{
  "n_layer": 14,
  "d_model": 384,
  "head_dim": 128,
  "norm": "rmsnorm",
  "norm_place": "pre",
  "qk_norm": false,
  "attn_scale": 0.0884,
  "bias": "none",
  "tie_embeddings": false,
  "init_std_up": 0.0434,
  "init_std_down": 0.0,
  "lr_head": 0.00852,
  "schedule": "wsd",
  "final_lr_fraction": 0.0
}
MLP neurons of a small language model. Each row is named by its layer, matrix (gate and up: input weights) and neuron, and shows model dimensions 128-223. Each number is 128 + 32 x the weight over its row's rms, rounded and kept within 0 to 255. A neuron's up and down rows have the sign that makes its largest values positive.
A block is one neuron, or neurons of one layer that tend to fire together. After each block is what it responds to, as a language model described it from the Wikipedia text at the highest values.

L5.gate602 [112 135 100 128 111 151  86  34 104 107 122 128 104  67 151  78 125  80 135 169 157 110  82 151 150 147 104  98 145 118 112 125 155 176  99 115 108 135 140  98 119 141 154 115 122 123 142  71 139 122  82 171  92 198 125 159  87 114 136 127 121 125 131  94 110 170 165 117  71 139 164 105 167 111 128 188 197 159 115 218 207 122  81  65 145 107 161 142 141 142 154  97 109 134 145 159]
L5.up602 [ 91  79 159 123 117 136  91 142 132 141 138  64  91 150 154  86 129  99 125  92 150 117  99 142 153 124 111 101 129 111 124  83 140 172  41  99  97 156 165 115 136  87 100 130  69 153 151  94 144 120 118  81 136 186 121 157  80 156 102 125 190 148 161 156 103 129 111 133 117 136 133 117 207 156 150 121 185 117 121 172 113 110 128 121 152  94 108 131 134  76 171 125  97 127 151 144]
Responds to: Be-verbs and heading equals

L11.gate565 [155  93  90 143 135 118 140 164  86 127  88  96 138 147  95 163 200 107 122  74  96  75 126  64 152 151 190 171 128 160 139 185 139 128 127  59 100 173 110 105 120  71 117 107 159 157 112 115 167 171  55 226 153  91 101 202 132  97 130 136 148 183 100 162 119  89 151 174 172  94 165 134 145 121  93 131  73 132 110 124 128 135 162  87 144 174  90 112 141 107  81 184 207 107 119 152]
L11.up565 [155 133  95 139 107 129 178 132 161 191  94 135 120 134 126 170  97 120 102 103 122 107 145 120 157 159  59 127 120 120 157 107 161 157 186 104 101 146 114  93 100  88 132  95 168 159  73 124 146  87  71 146 138 151 147 138 124 127 120 188 128 141  78 124 169 161 147  98 137 111 108  96 115 156 158  80 113 152 114 143 102 124  72 130 156 110 138 158 112 131 120 131 165 114 149 144]
L11.gate678 [131 146  90 117 175 135  97  68 111  85 150 161 124 116 107  62 132 137 166  82 135  63 120 136 135 149 122  98 137 157 176 153 133 157 136 167 131 147 139  94 108  63 212 114  95 108 128 127 105 172 152 124 137  89 158 125 117 163 215 121 206 133 141 117 122 141 150 114 188 146 153 128 146 165 175 109 141 165 158 146 124 173  91 153  93 120 123 138 145 151 102 146 133 117 159 114]
L11.up678 [ 92 129 107 142 111 108 135 121 146 179 143 103 105 125 174 147  67 143 121 156 133 109 116 119  95  82  81  89  78 128 133 103 134 134  62 145 111 168 114 117 142 120 118 128 140 111 135  58 178 123 106  70 142 154  94 125 124 145 126  99 106  64 162 112 182 150 124 142 104  94 107 128 104 127 206 156 103 124  98 104 160 154 118 185 130 130 194 104 130 157  97 169 145  99  95 133]
L11.gate1041 [ 57 125 180  96  93 161 139  93 145 145 123 102  94 141 154 123 146 137 137 176 125  78  92 147  99 173 184 106 117  84 134 106 192 104 111 114 174 188 131 144  92 204 145  85 196 108 105  67 100 134 114 154 107 182  91 179 151 182 159 173  86  97 157 100 110  65 100 128 111 141 109 110 107 137 104  79 115 160 111 116 198 152 128 115 104 119  96 136  95  97 128 135 169 179 160 123]
L11.up1041 [ 85 109 152 129 112 107  85 126 165 134  88 108 100 158  97 185 149 106 103 128 137 167 178 124 168 163 117  98 146 112 148 178 105  97 117 112 108 144 113 103  97 137 210  84 133 148  97 133 194 100 141 116 157  99 174 117 169  95 104 131 191 107 128  59 129 139 174 144 181 139 153  82 184  91 147 115 152  92 116 147 107 182 133  99 132 125 109  84  93  99 129 152 108  85  76 179]
L11.gate1220 [105 115 132 115 119  92 191  80 218 142 132 118 131 175 105 104 110 116 132 161 128 151 108 112 162  83 156 105 132 123  93  95 168 100 149 150  93 144  74  97 139 130 155 171 131 124 128 146 167 176 132 113  80  36 152 172  57 136  99 110 161 209  88 130 146 149  62  90 124 134 179 127 102 135 157 125 153 124 110  83 157 227  58 109 136 110  89 100 151 123 148 158 110 104 141  92]
L11.up1220 [222 135 123 153 109  97 101 142  97 107 156 121  93 154 136 123 119 111 170 126 104 114 101 136 139  94 138 130 178  88 140 133 180 113 139 134  79 112 144 156 135 121 140 130 120 138 124 114  97 116  98 151 150  31 107 150 102 146  89  97 127 105 139 109 132  72 117 137 209  80  86 135 133 126 106 139 102 123 110 130 114 115 131 130 180 167 142 124  68 151 109 124 141 127  58 141]
L11.gate1247 [ 94 117 132 147  96  80 132 168 123 154 138 148 107 115 139 118 164 117 186 127 132 128  82 122 148 157 111 234 113 105 151  49 146 143 150  94 115 174 146  87 151  97 139 117  97 164 156 103 176 112  99 146 186 116 180 157 113 138 130  75 151 101 226  52 166 167 109 198 219 132  82  78 122 139 109 124 134 190 116 154  81 152 120  85 120 124  69 134 183 139 141 102 148 143 136 136]
L11.up1247 [123 134 102 114 167 141  95  82 105 108  98 101 100 100 132  87 132 112 142 115  96 117 130  96 105 164 141 146  85 116 112 119 107 158 100 125 109 160 152  92 142 122 140 169 185  99 119 130  92  71 100 139 148  85 134 181 147 117 138  86  92 137  92  98 120 138 121 137 149 154 131 131 135 170 144 114 140 138 126  89 119 176 154 132 115  91  26 112 111 162 153  90 165 133 159 142]
L11.gate1281 [126 157  73 144 130 113  68 118 159 137 102 172  66 152 110 160 108 145 119  89  83 153  73 101  99  30 182 143 123 181 134 148 132 172  86 154 144 128 106  94 174 161 117 158 118  73 149  74 109 104  92  78 123 103 148 188 150 161 168 132 140 138 132  86  80 132 106 117  93 104 117 160  86 147 150 157 145 135 136 149 140 129 132 142  87  91 137  98 177 143 110 114 135 162 134 161]
L11.up1281 [123 133  88 137 140 120 117  89  92 177 178  49 118  80  80 120  43 107 148 111 145 129  99 111 148  97 134 106 150 141 118 115 118 118 103  64 108 138 151 144  90 110 148 161  85  77 165 107 132  89 125  87 164  56 134 149 157  99 111 165 155 119 137 143  96 122 106 112 125 123 212 141 111 110  58 135 161 100 116 117 167 157 101 161 129 144  94 144  94 168 151 142 145 102 133 156]
L11.gate1391 [129 142 121 137 153 120 162  99 131 137  95 145 157 147 133  96  82 158 122 127 219  84 123 146 126 153 121  73 148 118 158 107 151 164 154 106  95 138 143  43  91 132 183 170 170 107 165  92 104 104 132 111 102 100  96 132 153 103 190 110 150 132 103 154 141 197 168 121 115 171 148 145 165 163 184 110 107  85 120 153 152  99  70 141 151 143 138 115 195 135 129 134 118 155 207 102]
L11.up1391 [161 132 116 120 168 130 147 133 154 150 158 125  95 123 117 213 120  99 170  92 160  88 167 176  99 141 148  68 125 172 101  92 151 106 111 162 148 175 181 103  82 191 187  80 125  89 146  88  91 142 172 129 149 114  75 107 153 161 120 107  82  97 168  81 126 138 114 110 157 198 132 117 116 100 187  97 118 124 150 133 144 146  72 164 158 152  99  97 152 124 140 129 159  79 120 116]
L11.gate1509 [176 138 124 108  85 126 170 125  95 159 146  92  90 139 113 131 150  85  79 110 132  90 109 126 115 130 104 152  88 136 108  99 103 134 150 131 147 131 178 102 141 159  66 110 155 104 137 120 133  65  76 103  91 103 131 137 178 178 151 148 118 158 162 141 138 118 103  53 132  80 130 138 148  71 132 144  83  73 189 126 140 127 139  71 100 137  60  91 131 101 153  92 126 112 143 151]
L11.up1509 [109 190 142 126 117 206 169  67 129 101 118 142 100 178 122  68 121 119 145 162 161  78  79 144 151 123 145 127 126  83 141 178 171 188 158  86 125 105  94 122 120 154  79 180 145 128 116 115 121  74 123 141 114  76 106 129 136 125  88 115 184 104 133  52 114 149  97 131 158 127  76 116 120 117 132 139 158 122  92 157 118 124 133 137 110 175  18 104 160 121 171  79  81 198 173 117]
Responds to: Copula after subject noun phrase

L11.gate55 [143 106  49 101 111 107 119 157 184  77 136 181 138 171 125 108 148 175 121 137 121 103 115 168 139 102 106 133 155 156 125 223 130 142 113 169 129  89 145  87 122 121 144 203 141 167 121  75 115 158  88 132 137 152  51 142 146  94  93 160 117 140  88 106  69 129 157 149 153 163 110 116 162  51 141 133 109 168 103 136 105  94 116 112 121 124  66 197 171 108 128 149 148  66 147  95]
L11.up55 [161  94 103 107 123 102 107 105 181 117 213 130 137 154  81 134 113 223 202 101 207  89  97  75 162 117 148 128 136 104 109 188 172 177 157 107 125  64 128 118 118  59 148 110 121 163 128 140 121 101 145  54 188 141 103  91 142 148 120 125  89  44 134 123 152 140 111 151 135 102  69 134  88 147  92  89 209  86 120 160  72 105 155 124 159 100  61 123 168 107  88 142 160 125  62 150]
L11.gate566 [115  90  90 110 130 124  92 118 163  69 207  85 149 119 128 133  81 165 139 105 189 130 180  98 139 119 187 128 115 174 157 104  77  96 190 158 130 129 130 159 144 193 164 229 159  85 125 167 133 141 140 108 125 147 168  86 183 107  93 124 127 124 136 150  55  88 118 146 170 121 134 172 105 105 118 108 113 117  95  69  93 215 166 156 164 138 173  91 113 126 126 124  86  58 119 160]
L11.up566 [155 118 159  35 118  91 122 152 145 141 113 162  93 113 122 192 140 117  86 116 135 174 110 141 170 174 166  87 107 158 161  96 161 152 119 130 147 140  94 163 141 130 163 130 141  88 147 140 117  96 120  50 163 167  99 158 151 114  91 174  96 106 110 146  59 185 139 171 129  92 135 143 102 121 139 152 112  79 153 141 136 108 180 131 117 115  87 116 114 116 130 139 206 112 138 113]
L11.gate730 [112 144 155 144  57 142 133 129 120 107 139  61 112 150 147 123 130 139 138 154 138 191 175  78 146 109 190 164 159 125 119 161  82 183 193 102 133  46 110 167 135 127 128  75 185  97 169 137 143 177  90  58 181 106 100 108 141 149 131 120 132 119 167 139 113  99 163 125 131 108 182 129  72 133 139 163 120 101 108 122 118 116 118 171 139  62 120 134  95 132 187 114 147 110 165 127]
L11.up730 [117 159  91  74 130 113 138  99 146 164 135 134 146 173  85 156 134 109 143 167 142 152 124 177 137 163  95 142 163 135 113 159 121  77 120 100 125 108 101 186 139 189 102 111 175 135 125 141 148 164  96  96 177 179 173 155  73  96 107  83 132 201 113 139 142 151 107 139 143 105 186  90 168 107 130 176  47  88  75  74 184 152 166 152 139  67  94  88 130 116 174 130 179  65  82 140]
L11.gate756 [ 95  84 132  75 120  93 152 131 112 141 136  87 118 120 161 150  72 120  95 106  72 116 123 107 148  81 114 155 212 176 107 136 142 126 177 105 128 161 194 207 193 118 146 159 183 139 122  54 143 125 164  50 172 122  86 144  94 114 104 130 119 143 164  75 170 116 178 118 122  91 139 132  85 100 128 150 178  89 120 134 155  85 159 126 103 111 122 138 152 156 175 137  95 123 112 113]
L11.up756 [108 175 121 134 121 113 125 123 234 156  94 143 114  98 182 128 113 216 102 147  63 152 133 131 161  91  97  98 145 130  61 122 128 118 109  65  69  80 131 174  90  95 155 133 138 183 124 167 121 135  90 130 118 147 134  71 126 121 116 161 152 128 114 101  90  71 188 176 113 132 141 160  98 102 140  81  92 131 163 143 121 119  86 133 118 121  91 153  73 115 155 166 162 120 123 125]
L11.gate869 [ 97 129  85 111  80 112 147 154  79 146 172 105  73 146 143  73 161 111 144 113 132 121 123 114 113  90 129 112 125 106 120 141 135 135 121 106 138  80 100  70 143 155 170 119 161  98  95 153  99  91 123 216 117 168  71 133  67 143 157 114 149 141 112 124 112 104 120 124 121 148 178 151  93 111 159 136 153 100 127 200 136 110 117 170 135 156 185 191 114 147 121 122  97 150 125  88]
L11.up869 [ 70 191 124 103  76 145  99 136 172 124 124 122 109 202 130 183 113 113 160 159 113 128 160  35 151 186 160 157  86 141 161 143 114  92 115 169 128 134  37 129 163 106 185 119 145 153 143 165  96  86 149 186 122 132 109 155 109 158  50 130 125 145  66 128  81 116 111 150 165 140 117  87  62 132 121 129 110 168 135 151 139 159 129 133 127 122 131  84  94 102  78 143  99 160 123 131]
L11.gate891 [185  86 132 105 125  68 176 180 187  91 226 182 177 131 104 135 109  68 141 150 135 109  85  74 126 185 156 183 141 148  36  94 155 122 139 147 133  95  74 127 153 133 125 126 124 177 162 176 143 151 107 149 131 106 135 110 155 122  97 119 115 186 112  82 182 171 100 129  92 140  86 158 106 148 140  99 133 158 142 166 151 142 175 150 135 119 131 115 147 113 106  70 152 145 115 107]
L11.up891 [128 152 136  79 133 115 149 106  77  99 149 110 108  92 142 133  54 151 135 159 123 135 164 166 106 148 130 134 138 122  85 135 145 105 109 107 113 126 152 106 119 119 134 146  96  96 120  67 102 136 116 141 164 142 141 112 111 162 182 201  89 162  56 118 101 155 148 116 116 113  97 136 160  86 111  73 162 137 115 173 145 111 162 143  83 162  91 109 113 132 112 102  60 162 118 171]
L11.gate992 [118 117 113 160  72  99 133 136 161 129 124 132 165 107 151 115 180 111 163 167  97 109 167 147 128  54 128 154 103 110 125 129 132 160 115  96 138 127 127 178 127 122 118 140  74 155 126 132  63 149 139  59 179 134 136 136 149 150 121 107 108 125 136 151 125  80  98 133 148  99 111 107 115 167 167 187 112 161 157 111  71  91 112 113 162  78 166 113  92 167 103  70 112 120 123  54]
L11.up992 [143 145 148 116 203 121 150 124 184 150 176 144  95 127 133 125 118 129 134 173 135 123 107  90  83 137 134 165 166  98  77 149 128 147 157 122 111 131 128  92 155 143 105 124 128  59 164 127  77 141 101 168  96 120 115 144 111 113  87 120 116 119 101 118 181 125  94 103 124 102 157 211  83  93 146 148 151 150 138 109 101 102 138 137 148 164  84 122 117  55 130 126 120 109 110 145]
L11.gate1047 [136  66 137 199 120 105 191 169 163  72 166 136  83 164 108 150  61 130 111 167  78 142  82 130 124  90 167 110  74 172  91 145  91 157 114 100 133 134 102 149 141 150  86 186  70  69 127 183 167 132 148  96 146 138 145 118 120 152 108 123 117  94  84 112 189 141 113 100 152 142 158  80 131 138 138 153 129 160 132 156 176  96 100 136 127 145 122 145 141 132 126 151 140 106  83 100]
L11.up1047 [144 147 115  90 188  70 136 197 146 131 123 169  78  93 152 117 131  92 112 154 179  91 116 125  82  65  97 150  53 132 142  44  93 103 130 136  80 163  90  98 126 163 119 131 133  71 183 101 113 159 149 177 116 109 115 140 111 164 100 113 152 155 113 152 107  47  99  85  77 168 165 133 142 143 104 125 200 130 118 154 154 137 137 125 136 134 114 156  93 154  99 141  58  78 154 111]
Responds to: Quantity numbers in prose

L5.gate1455 [136 130 162 195 151 139 139 136 135  93 110 121 152  97  95 102  87 133 104 116 190 105 112 126 149 125 155 121 169 112 149 167 143 136 148 146  90 175 127 114 140 133 106  36 184  89 101 109 128 139 160 103 106 178 102 168 123 156  95 158 131 171  89  97 121  80 127 128 110 116 119 109 110 124 153 135 157 143  90 182  90 117 199 178 118 125 105 147 188 109  98 105  78  58 125 111]
L5.up1455 [ 34  97 184 101 172  69 174 163 136 121 181 144  90 165 145 110 118 137 111 152 153 104 103 126 160  48 106 181 146 147 185  92 170 189 117 139 153 152 153 103 172 142 109 130 118  72 150 101 173 126 166 114 137 145 131 156 204 160 134 195  95  98 166 150 132  97 169 126 164 163 116 134 153 171 146  78 143 138 126  86 159  81 132 135 152 137 115  79 116 131 138  92  62 157 114 134]
Responds to: Number words and digits

L3.gate348 [ 87 149  95 155 125  99 144 142 152 180  94 133 111  85 137 132 145 180 174 133 147 106 129 154  96 109 128 115 103 139  92  70 132 165 126 182 137  97 132 110 128 109 108 155 167 105 110  79 122  92 155 123 148 163  89 161 109  96 165 189  86 130 140  93 181 114 105 156  98 128 183 142 194  52 114 143 149 112 151 111 154 198  76 160 133 141 150 127 110 114 151 157 124 107 194 119]
L3.up348 [129 182 136 183 122 129 144 121 159 149 110 131 112  80 133 156 151 183 147 158 188 163  81 134 127  90 162 138 154 156 115 140 167 141 148 181 185 145  96 145 135 127 123 143 125  77 201 145 175 141 129 128 151 116 114 134 157 138 134 119  92 126 119 104 173 116 100 130 116 198 162  83 145 111 159  83  82 144 150 109 197 185  98 152 125 163 145 153 136 174  85 132  90 146 152 127]
L3.gate349 [126 117 121 138 129 169  89 119 122 141 168  96 120 174 154 100  54 133 175 154 132 154 187 103 126 123 136 111 126  91 124 106 141 147 137  73  97  87 131  82 104 184  67  89 155 115 145 128  95  91 125 142 255 117 112 120 114 101 112 143 114 141 154 151 144 158 122 118 130 126  91  98 137 114 129 122 165 142 116 139 103 162  84 118 194 109  99  68 143 135  66 143  75 122 153 121]
L3.up349 [110  97 122 180 179 138 109 155 148 172 164  98 108 148 155 103 148 118 127 108 107 185 124  64 120 118 147 134 119 120 163 148 147 150 144 143 137  92 140  98 127 186 119  98 111 114 113  61 134 127  79 150 191 112 156 108  67 147  92  86 114 119 144 167 171 122  86  80 100 143 105 142 121 152 152 130 101 111 152 150 103 187 160  80 202  98 100 146 171 122 111 109 109  73  91 116]
L3.gate400 [101 135 155 163  92 118 122 134 135 135 149 166 144 118 120  85 116 184 132 132  90 154 156  90 113  83 105 162 153  91 123 104  68 117 110 101 119 109 171 118 101 116  95  70 121 119 103  37 125 174 128 155 161 201 113 102 159 102 115 134 111  92 143 140 195 154  70 104 121 159 108 178 127  97 105 148  52 116 150 140 154  80 123 150 124  81 148 116 154  86  98 150 161 131 129 126]
L3.up400 [193 176 176 131 107 122 137 128  73 122 125 177 167 175 108 142 163 151 141 180 133  54 147 108 110 110 105 103 103 136 153 102  61 158 120 155  96 113 129 176  73 109 166 122 191  98 175 115 133 161 114 149 167 150 110 131  92  87  92 170 124 100 157 129 118 125 148 132 146 104  91  90 144  91 131 199  98 145 121 176 154  84 149 194 169  91 165 136 140 143 157  39 202 137 148 158]
L3.gate531 [134 151 178 173  95 154 152 152 120 157 131  78 106 137  99  87  88 150  81 160 160 169  92 113 111 107 129 154 133 135 122 134  84 126 135 123  86 106 157 168 154 158  99 117  95  49  72 171 124  72 130  92 104 181  83 127  87  57 174 118  74 165 127 131 161 104  81 152 143 142  68 159 103 122 116 129 154  87 132 154 135  92 192 143 142 116 169 130 126 122 110 138 138 139  92 133]
L3.up531 [175 233  81 113  99  91 145 111 153 105 144 175 124 135 101 141 122  88 115 145 160 112 126 105 143  80  91 156 171  93 104 121 105 133 121 168  73 107 169 158  49 160  81 110 139  49 104 149 164 114 113  69 110 176 138  94 154 108  70  53 109 128 100 139 139 152  68 107  82 130  85 116 171 141 144 102 121 108  86 164 173 151  56 155 138  82 129 168  79 111  87 172  87 110 138 113]
L3.gate548 [ 72  78  99 185 114 129  31 146 132 105 146 153 134 136 146 121 163 119 104  93 133 131  91 123 110 115  91 134 146 115 138 120 134 151 111 120 160  90 132 143 143 128 151 171 156 121 124 107 140  99 178 110 134 100 159 165 124  61 147 143  69 193 175  83 138  98 180 133 108 166 112 113 139 113 177  99  55 124 130 140 163 164 176 123 159 129 125  69 105 121 139 193 115 150 106 106]
L3.up548 [120  72 104 151 121 149 113 112 152 128 100  58 117 166 125  90 137 157 198 127 139 131  96 128 127 102 136 105 171 144  95 105 119 154 165 133  93 137 138 173  37 164 143 181  90 180 113 118  96 131 147 137 131  96  93 199 133 131 152 149  64  99  71 187 136  94 145  76  58 158 136 148 160 113 181 145  87  83 150 157 115 133 126 199 159 160  20  98 129 122  86 156 175  99 139 135]
L3.gate742 [138 162  79 116  73 123 159 126 135 142 142 132 110  62 121 112 111 140 102 103 108 107  91  80 207 118 131 102 103  96 134 151 115 166  89 131 124 137 119 113  90 110  70  87 132  74 136 200  92  70 173  99 143 167 125 148 148 138  90 125 129 124 130 114 135 141 118 151 118 137 137  94 123 132 157 122 178 126 120 107 149 153 154 132 187 137 161  74 169 113 100  28 187 139 102 131]
L3.up742 [131 173 127  93  62  91 133 113 128 137 110 151 128  74  66 123 114 102 108 153  70 127 109 100 156 127 111 103 162 125 140 128 106 122  81 154 124 117  70 134 104 135 126  95 135  45 147 149  81  88 142 119 122 155 125 156 153 193 123  87  63 175 125  85 192 124 104 117 128 144  81 103 121 100 159  87 182 155 124 155 146 138 181 103 101 142 192 126 193 156 127  55 160 115 122 117]
L3.gate787 [126  96 152 157 106 114  88 136 113 158  90 180  96 103 184 148  91 122 101 131 137  83 169 105 139 202 175 140 144 154 149 133 123 163  48  61 133  90 123 131  84 112  76  99 136 152  37 133 167 104 182 163 109  78 102 170 119 154 218 143  96  56 104 179 132  91  98 145 134 118 135 122 186 136 134 109 148  78 131 117 103 160 169 179 156  85 118 168  88  88 101 124 155 172 100 135]
L3.up787 [155  89 132 123 149 144  99  83 158 112  89 140 148 151  93  89  49  93 146 144  82  80 125 170 126 119 191 115 151 155 120  94 112  92  80 169 118  97 179 138 132 146 133  77 162  92  81 130 148 117 152 125 165 135 144 183  66  67 124 106 129 132 133 183 148 161 116 147 100 141 103 184 193 160 140 117 150 125 143  92 162  98 177  99 168 122 173 159 101 136 113 165 103 114  96  67]
L3.gate878 [121 119 147  91 139 108 113 194 206 101 138 138  70 160 115  77 134 153 101 126 181  93 121 127 168 124 116 133 127 142 145 120  79 195 132 166 109 100  97 137  70 163 133 102 158 107 141 173 133 109 190  94 125 161 130 134 128 113 163  98 138 147  96 116  98 157   9 102 118 116 107 122  74 133 160 116 153  84 106 156 131 165  72  57 145 130  77 188 143 190 116 133  85 156 185 167]
L3.up878 [102 151 170 170 139  75 173 179 175 149 160 166  76 158 144 131  26 105  75 180 119 123 170 135 180 104 112 162 141 151  92 103 100 137 116 153 161 157 106 113 120 141 156  98 176 119 122 131 130 169 150 140 111 129 144  80 140 140 137 144 128 172 106 138 141 128 112 168 150 138 124 127 120 149 170 199 174 156  89 151 202 151 111  77 132 110 118 114 185 170  93 109  98  85 119 153]
Responds to: Digit chunks in numbers

L3.gate10 [106 114 107  95 183 116 147 155 109  83 125 144 114 147 146 184 124 113 136  44 115 141 127  86 142 146 100  43 110 120 131 170 148 137  61 140  90 129 135 197 106 132 156 116 110 135  82 181 128 171 126 121 149 103  99 153 124 117  51 151 131 170 101 129 117 130 116 119 172 115 177 115  88  86 185 141 152 117 129  71 128 105 178 148 161 116 144 136 156 135 134 106 181  93  88  77]
L3.up10 [107 121 145 150 132 114 155 152 129 146 129 142 112 206 107  98 168 118 124  93 192  92 123 130 137  65  98 126 139 102 127  96 109 110 115 167  76 151 172 223 157 103 151 104 111 163 113  89 145 140 105 127  96  63 135 167 163 149  74 112 102 129  97 218 151  98 178 134 165  93 108 140 115 139 147 139 118 147 137 130 132 128 152  90 150  91 137  81 193 129 166 101 160 148 121 115]
L3.gate67 [145 113 113 126 111 127 128  94 131 170  90 181 219 128 134 141  86  99  90 108 111 130 117 156  66 139 174 116 137  81 135  81  94 159 151 129 120 194 102 111 130 160  58  85  98 113 125 129  98 215 192 158  91 188 106 132 131 103  85 132 151  82  72 156 141 126 133 125 127 174 120 120 154 188 147 110 127 110 105 132 145 102 144 124 143 125 138  69 120 162 118  92 116 145  92 116]
L3.up67 [179  80 155 159 124 124  85 148 165 107 125 139 154 131 125  99 130  64 105  91 120 132 140 116  94 118 108 123  98 161 157  90 128 118 142 167 129 155 122 150 113 204 154 148  86  94 107 103  91  65 116 144 143 137 100 127 146 131  92 114 138 181 140 123 177 118 116 128 153 138 142 137 154 159 144 133 129 151 136  96  77 148  82 102  55 136  93  99 147 176 109  99  73 125 136 156]
L3.gate214 [156  93  74 127 142  61  96  75 196 118 159 192 189 166 106 115 153 143  90 149 147 164 107 150 145 130 183 120 156 154 135  74 107 129  93 103  80 170 132  67 159 154 127 113 102 185 130  57 168  95 112 140  95 140 126 136 164 156  74 161 104 185 118 133 152 110  95  74 108 145 158  96 145 144 113  99  81 137 152 122 183 118 124 134 167 157 156  91 149  88 124  69  86 111  90  72]
L3.up214 [169  97  91 114 106  61 148  98 192 119 111 147 163 136  93 132 183 132 151 106 100 175 176 164 147 147 163 117 141 117  92  99  94 133 106 114  40 187 146 120 137 117 163  89 105 159  92 140 149  89 159 120 123 175 124 170 152 150 101  84 100 205 114 165 136 118 127  41 151 159 136  93 134 176 164  98  86 123 124 101 154 102 104 111 163 181 143 125 131 107  90 118 111  88 146 108]
L3.gate227 [145 148 128 178 152  87 164 105 122 152 160 142 122 126 118  91  94 120  89  96 131 180 119 184 104 143 163 170 117 113 139 133 176 158 103 105 150  76 213 179  67 163 106 115 121 129  72 110 106 107  85 166 136  94 100 173 163  97 130 116 103 127 160 164 110 175  65 171 135 103 123 102  99 199 184 140  86 197 196 184 152 115 109 149 146  49 146  73 135 121 168  87 148 150 147 161]
L3.up227 [224 147 118 152 129  80  72 110  95 112  92  77 120 145 157 171 127 128 117  94 112  73 165  77 151 110 232 118 117 142 101 131 122 139 167 133 179 106  87  82 141 127 164 146 149 106 114 213 187 186  91 128 169 175 154 140 128 124 122 123 109 131 100 150 174 123 111 133 152  64 102  81 165  87 100 150  94 122 145 186 137 189 147 156 157 115 107 151 182 212 158 146 102 130 147  89]
L3.gate560 [150  83 154  90 173 124 123 128 138  91 113 132 103 155 150 130 128 109 146 184 163 173 186  89 110  57 165 115 144 143 109 125 119 126 127 229 127  82 143 125 125  96  95 107 138 187 164  87 142 124 107 171 120 124 118 115 138 138  97  98 115 144  77 121 172  85 134 154 128 117 134 161 160  77 124  60  38 111 145 132 136  63 110 102  71 148 142 175 111 118  84  92 129  93 131 133]
L3.up560 [157 114 104  99 143 135 100 158 178  77 163  55 111 134 169 167 145 150 123 136 107  52 142 128 130 145 102  46 110 124 135 164  91  92 114 146  94 194 136 151 183  65 121  94 111 117  64 105 141 110 139 143 113 151 158 143 123 101 155 171 107 121  60 149 177  89 129 139 144 119  89 141 126 131 202 152 107 121 126 153 129 107  82 117 126 141 118 139  72 101  94 146 158  62  77 137]
L3.gate563 [144 119 143 101 107 122 118  58 101  68 132 129 160 108 126 140 175  75 133  82 165  95 106 104 154 117 150 131 193  79 152 102 108 132 127 133 113  92 196 149 152  77  72 132 130 141  96 190 137 150 118 193 169 130 125 120 148 182 200 116  87 177 133 148 104 123 136 103 163 147 111 107 128 132 144 110 136 123 121  55 110 115 206  56 136 154 147  90 142 160 135  86 138 204 156 119]
L3.up563 [141 136 176 168 154 129 160 133 114 143 105 153  95  98 101 198 121 124 138  90 149 118 184 144 120  96 156 120 151 122 175 106 175  89 113 144 136 158 140 105 122 108  38 175 122 107 137 125 210 118 140 127 134 140  75 123 174 200 112 125 103 134  77 163 184  94 135  99 106 128 180 142 124 140 135 172 146 146 138  73 113 111 164 123 122  77  96 101 136 171 104 143  91  96 147 124]
L3.gate756 [145 105 125 138 117 106 136 127 150 116 118 134 129 188  84 156 162 122  77 115 140 149 114 137 120 105 119 135  91  96  91 119 123 128 103  86 109  78 151 140 127  93  96 132 120  90 119 172 129  79 106 126  96 157 207 138 139 156 106 113  76 206  75 120 172 124 136 128 124 105 109 118 164  25 194 125  57 156 114 124 152 154  77 140 175 132 173 106 129 154  97  68 117 143 126  65]
L3.up756 [170 120 134  91 111 146 116 148 113 121 146 142  79 156  56 107 158 118 148 175 137 134 130 101 106 167 129 148  83 104 102 111 147  94 130 148 124 117 118 154 157 155 117  85 112 102  91 124  87 124 136  98  88 110 123  82 160 153  77  87 119 173 124  62 154 124 142 157 140  98 117  65 151 124 133 143 118 142 125  68 128 155 129 167 170 143  78 124  86  45 123 151  98 212 161 103]
L3.gate836 [129 127 142 116 122 124  90  95  80 186 123 100 130  70 143 203 117 136 103 124 116 158 146 134 152 122 192 108 169 164 117 153  90 131 102  86 161 138 117  98  30 139 124  89 131 160 188  92  94 111 177 128 145 112 192 187  81 114 121 107 144 119 133  88 148 146 112 121 121 113 130 109 166 118 154 120 126 145 117 139 165 162  99 133 135 140 162 129  87 108  96 116 174 145  72  92]
L3.up836 [124 119 106 138 175  76  98 153  98 110 183 190 138 120 173 196 126 109 131  65 154 138  77 166 140 111  87 102 133 112 156 139 142 120 138 120 102 120 194  94 115  55 115 113 156 132 170 101 120  67 104  75 123 143  73 148 111  96 157 165 152  95  76 127  97  93 123 100 105  87 146 172 151 173  95 146 114  93 164 146  93  97 139 153 148  67  75  84 141 170 120 109 133 109 151 137]
Responds to: Split verb endings